MLP neurons of a small language model. Each row is named by its layer, matrix (up: input weights) and neuron, and shows model dimensions 96-287. Each number is 128 + 24 x the weight over its row's rms, rounded and kept within 0 to 255. Numbers have three digits each.
After each neuron's rows, "fires in" lists the words (lower case) most often at its 100 highest values on Wikipedia text that the model never trained on.

L4.up793:165116063108108101134156157113097074142156151160142103093116167147114154132166129142117073135116125113093109125120132152143099119092133096107086172120149152126134159167088125118099121135184108116109149139113123129132187123110116120123170152148141144087130096128154138112121154122125134122103136113137112107127152136112083113136105092095138222137140124129115118142124151145107123159076118147128134128119129139119124128110144114099144160120087095139131143133137112117128097133123097146124147080142135090153143097115184101122113151102122113110178139162115125127085144126102157108
fires in: "the", "a", "to", "new", "news", "for"

L4.up893:100127172129143138152075125142108095137114117113117122117101156138142104135064145149146150112117133150169132105180107130158140094083124074123140071146123107117097144122118143146112126142108121126104157167130132138121124132122122102124093156152101138122138084133131140152167165126131094095145118123127113107132162132143158092123148160161103132144128133137153105104089103158111129103119144136114170162129099152091173089090120152132158157140130156129117133125146160131137084145106165122128095124074137182151103118129152154143123109125133121110139184125115125159129143122157113146
fires in: "an", "hold", "had"

L4.up251:062092133111125124147124160119118129142118157126090115160095117146130136107112131161098126131134114149162176140141103145139120120092139169112121144167142137104115135129138140145098102075124121095107100148137130124103105114158126101149083171132114117100132149153111164135104153145164122137143151094107135112183140130124151112092127124082098163135126070174136086133113138151112110117089129088143145170150127140144170134144134151133127151122095152139075093093076092129106124119097126128121088179098147135148183117133125110126137131088127167104117154140186155164128186119180125093
fires in: "an", "the", "his"

L4.up432:103099114161163116136094130120141128140125125165160102132117135152140110177117110148115121151097169122129106174139091118119132088108149177133061118103127127130129100150131101111132125138134114108116122088140123102099102110137124124096102131125155109139145139143112134137109160120156094077151141145154119119143131108107174167090121099146146123148117113165118122124105173190083145107088167146129112167159114124122076094112094135127152114115109119170175125090164125136099149158153125130106127116101111110141138175110145161107096125076132118067112135094125104145112135118101148150
fires in: "can", "an"

L4.up143:124113144153199190154166203142115108148158119151141077115091133144126103091119126153100125122119106103161107121116124180123115127112148118178063149146147149148151140122062123134120107129161125118130124127108135121149112163133144122097108131100144139190119112098108122097142102152112084095165115113155107108132130132096115133117151121154144164131109158152154112147100122164112107073108090170118169101125125119174141113131146155067159123122076141106152096107127141108118158150116109129122167185122125130095155110111156110137129102132114115113133124116158111095128148090127150138
fires in: "de", "loss", "los", "le", "des"

L4.up482:103132156132105130091165125130132138110130130144168099088114120147152110127142158130115140140115145143093133137105122161134118155143150088080128108113125104156117133053121109143175154080140176134146117108112159147136157115144140110154164118081155143096106114161132143151155101121102098110143140146127127145133116093098089091156161138123115148136124128115118130138115137144129094101106136141127153106152098126092125109152167111197109110085095191170120126124152121135123117115127119154146070130123151125081113113152162147130130128120100118092154156155092115119156148092134097164
fires in: "0", "countermeasure", "team"

L4.up899:102192103138166144133146109107163073139125127114082123151132146130141153114088113133145096129144160123106136127139161116130125098178094105127131148112100142120131189123123099076158119074152141184155120117131106150126109144160148132096100109141093079156149156106138104145154167153137098106130146129082095100081136101126157146122134128121084126152099125145124114127094123086103146125083143083139134129146117110138080159136121131115113133103103107141139121147077128124094119087101120149146117128124130110153154110122154104115087172174134146148139121182132130123143117116100098119
fires in: "by", "for", "of", "no", "following"

L4.up411:115182149106104127149154126127122097143132097108117162115114135153121139148113111135092115140143121136088145100097133058128142138153089100107118122151139129138110107095128143128132115132120156088186128093128175137096147129121139116122128131094111148099140145125157141096095105136142147122129142089139127097074143090108108124096129188108070086171135160114137169079183195140165150124151113093101148158091143142130132098084113072130185126126073140141167119161139155144115128158111170144136138113130123116128188118093136167134139172111183095128147120117103135132124080096086119126
fires in: "been", "be", "was", "date", "are", "dates"

L4.up774:124136123178148144138131170118089106120120140148112157127106142133155174127139105114111123063120127188133126170127132154135087123143093157129152157188128130152120147117117128158129153125148157162167114096156100146103092122107175108176131122137105178101123129131111156085119097120060126141150132132087108151122108133127140098112143161157116132145083122150142124122127139090123161143152071149150128101115130106179122133111137107116114139154121164094111118075113163066127119136141160107153114147097123110134146137145157145142134150098103142152162134100102120115104127091117130130
fires in: "the"

L4.up323:088099112145121059159148134105098148192132144077150147135161131138117129145127134165168116164072112111150151100130140160104107120101095096129107196142096137104184108160119131148151135110087112168135166120119120095130149145116139167110129113114105124141179185108153119164123148113120082100112147159100117083136129179105133108138133123128152104089112148125139137099150149144107095149131117159110132151102124141169142087134097100151162159157122143145139138155097119125160108174146133090123123146091107148111162119142063104075119119120149119126107121096143098090133161095044118175
fires in: "an"

L4.up441:161123153112123180151074123098145092154155087160104128125132174113158185116122146148106120125109130129179122120077120135135107128106133151127121130170112126139109134119116114144092114092169170112110142102123171129160055086154125113150097157096095116163137157122117128114087135181157137163159119095142137122118153143074147148142081090163142167147123090123150114147155088149126133135111120114120116119084069136152127145126133104150125133174148100139137109103133127125137099100102155134102143144140104117115157107129143116140133162124105107137144128105174163137119163104137110127
fires in: "a", "was", "went"

L4.up151:141087128165142113140114125106118077101165131136107077097112117163144092151142102092110101134106068117156126080101143113107091098137117129109146108157122118161136081136134144114150154088124127147134121116101133129104152064134163119146167139077127162137105168138135133127158101112139166113111114170152064133124139129110122128094121112123134139083114128135127140089139091141114116098178083115150107129108104140138162137160074115160143152098129123117143141126072129123112136151145111140148133116146138098127151129123102151106132139146137131130149142144151123169151133088112140122
fires in: "the", "a", "his"

L4.up653:153140159121139102125121135130118118138109117086094163157125156118148107149178096117106096132130124120098088153130156102097120118170108127103136148146113138112154148117131176102122095148130120129158116147110179102111167132125141155129118117129147120106105117084082204175135160137074097083150130144120107069112141135137131120105136150136129155160133159146160100100145170146155119139137122092106114146118143143129104111154117116125160164138091128102134145161105104123161126111138103169174111134141141111175123160156161075104072134114108132087096161137168120161083113130151146124
fires in: "for", "to", "number", "forgotten"

L4.up59:144144140134112143124099189160115109139117115134091088150114151209140184118113140158102134127113123135160129140086140138139161143129105143145153161104085162125095149135120147097161127108099188167129136170142141110128138137143120115168115151136113099178161131131132128146160150131153131096120129146157165131112136141158148133123167114137133099135116085160103124137101132126103104133165135134101120101142142145117141098141130108093101155180154108156089072143128146133126122120104099123146100133128122151097104129139141166112158160120130114112145151149116123144077152099164068084
fires in: "the", "a", "his", "her", "these", "this"

L4.up755:127153154115118113125138136159138153170134120104139188103174142172146142124137116124112109108154110088110118151158135142091089123152146149120142109135124166110176114126127117142102079150131114145106129176149148099104159086117158117156111145158124090177109136151167123088152117132114176123150117116145129090127107155104140123116161115123181124195081067167161141124160107117138127119099111140114112105153133125144145124161122108172166112152132106142122141075132149141127106156138119129141075083160123134115140106119108088116117124102140137089117069076129114113115110105118177114
fires in: "11", "12", "10"

L4.up889:141120122152116105168121129118099102108155117136131105063176168161153123113111088075076172123147179104109076133107177122168088137136113129188090132102152138101122180157138113097143093154153129146128148112152157128115119100142108124086135144119119136134093114121080163159146114122116149118101110162142125102116133118102091088131109062122114105144146153135137096119117113106153167122143158117110111147082116098118154145158131165114150099124106123112123104142159100135149104144116125146143122146092109115155157128134110145143124126102106130113132093107118133082147117116160109141
fires in: "by", "after", "to", "before", "from", "high"

L4.up624:138116147122187116179168091073127129116152142100119070087143164107133137092122146130112124126121143143138124132129144085090097137093163100126102132128113132133131095092126127135128111112140120136099173194086110153153109169151127103145160110129123148096115104099116109111137167086121113116139150104125133114149135133100124112083140126107114088135117124143106101136149131146158083116162119124092126166092131145110145137131094118107174084128118097110162168115155096137153164117091069106127114179121152097108131114163112141127135168110102135169111107115119151135144100112124090103
fires in: "a", "well", "most", "considered", "more"

L4.up398:110094128127117103142142146119130099169136084114092121099146152122108087145121144136132153100136142107100109095146132108096118099116131128146124131153106133144169152143123134068140155134112104130100114104129159149105117147152150180131125125126133141158120169110101143085114136136103167132180152098188119128156158126084119139117099135160114126109135125136143143080083151165080142112149123138111108142153140168118128107132095132115157114107142119091130123111101105148088136154097135155178134108136169148145188144179095153123103160140102118149103127096131165115103143091146121119
fires in: "was", "not", "be"

L4.up70:164136106162115132123127132110113095113122117116115128144106132175122109133074104115133040109140118145175152172152101130128163095119097163116076130098100139143121140089130098130134110126095114167134100181137125108118111124083141125127152106139126139105209131129102129113168145119143159125113093098144123149128129103138125123103140121087146135130133141174126119157118134126122134181135119160135130156152112105096178139099095121107170123116144113122088107101127137159156197095136127109121145136127113125115169125149142151119110127142140130131119135150124160152116164090141134133
fires in: "his", "her", "s", "their"

L4.up743:154134112152137120125122176165148145130150145175084120163143151160138121109089136114126133163130173105137081118156100088111129128118124122167156127114144148123125137126113133104084118123151138146103139106159141127089091145161127163143092175120099141109138131125104106078116141138143053123091096082155102112194153146115181114108172146143137152123114120133170132149179136090122090134131135148134118106131134128161185128086153141145108136125145091123135140100155117145105179142126164141136145117122086138168167092149125119096118159079099083140118148149127109122116119119143142141
fires in: "of", "an"

L4.up816:125071104145157118119144132141103136134108144159129153125109136175154155128157153136106081132123084124155111106105154134098106084175140127168105150138113151131164067108083090169122098162132121157122127111117165179130126143125160116124157165124145136138110147136140138132155115149120155157097149098112131138147145138111154147144140110169119136117097148140119119148130134085126133161132139121116070144072118117139112125154134111136149109094121143172183124127131121115143107143083141089143132154120142126104119149126085137108114116126129110152158141092144096159109138169112120129
fires in: "would", "to", "became", "did", "team", "lymphoblastic"

L4.up825:141141108152113126154081131108151118148110139104119099132118151128111122140139096104114132167082164168134136102100095161150127080129148119138129126127095119130164131105153132132135093115143089072123162071136134110089121127134110148106131122095100120141128163130135144106096162167131149183132162134137121101102141093136157100144107121137114095086135129133149151154148134097139138140126139132126130110102141139124156138132099098107192155072143117144136114132085136129107110171151146122157112141134120137147166178154126084118147129163155123116087102116142135132125128134150116111
fires in: "an", "career", "turnout"

L4.up318:149120154145127116119092109129137128156160188159162113125155174092143156155121132147112118109130108154106115124175148114127142097125120104115092114119119131089169134097144140116085105148154144122136165109105141114145100118137091152139124121129165063117121133132138115136172147114082135137078084108139081104132151133141151122127138122074152142138144157149160139144135140131138056159114138178135102134105115109112116170116163116121145096095111111098101113124119113121179101111134148136149126121149161131141081111165137166097139171157118154115138112073137109164110168139091130174
fires in: "on", "for", "before", "following", "until"

L4.up707:103158134152134153163085136150125071122111137130135090108090152129109186065155124135124128120146140108122132146127140090160108118103127136138123158100154157101149117133087145121153126077130117145140125098160171100099126093142154107171119158127138141125143116136137125154157132115114170146137155126171112116128135106156194141108135130147133136153144076114118119111129106120136130153158125131130141115149085152104138135116152128140124124107116136135176111111168113122169101117161151123151096130133111138156177105130079126101132137153089139108146119107075144107130125134124143118
fires in: "of", "all", "best"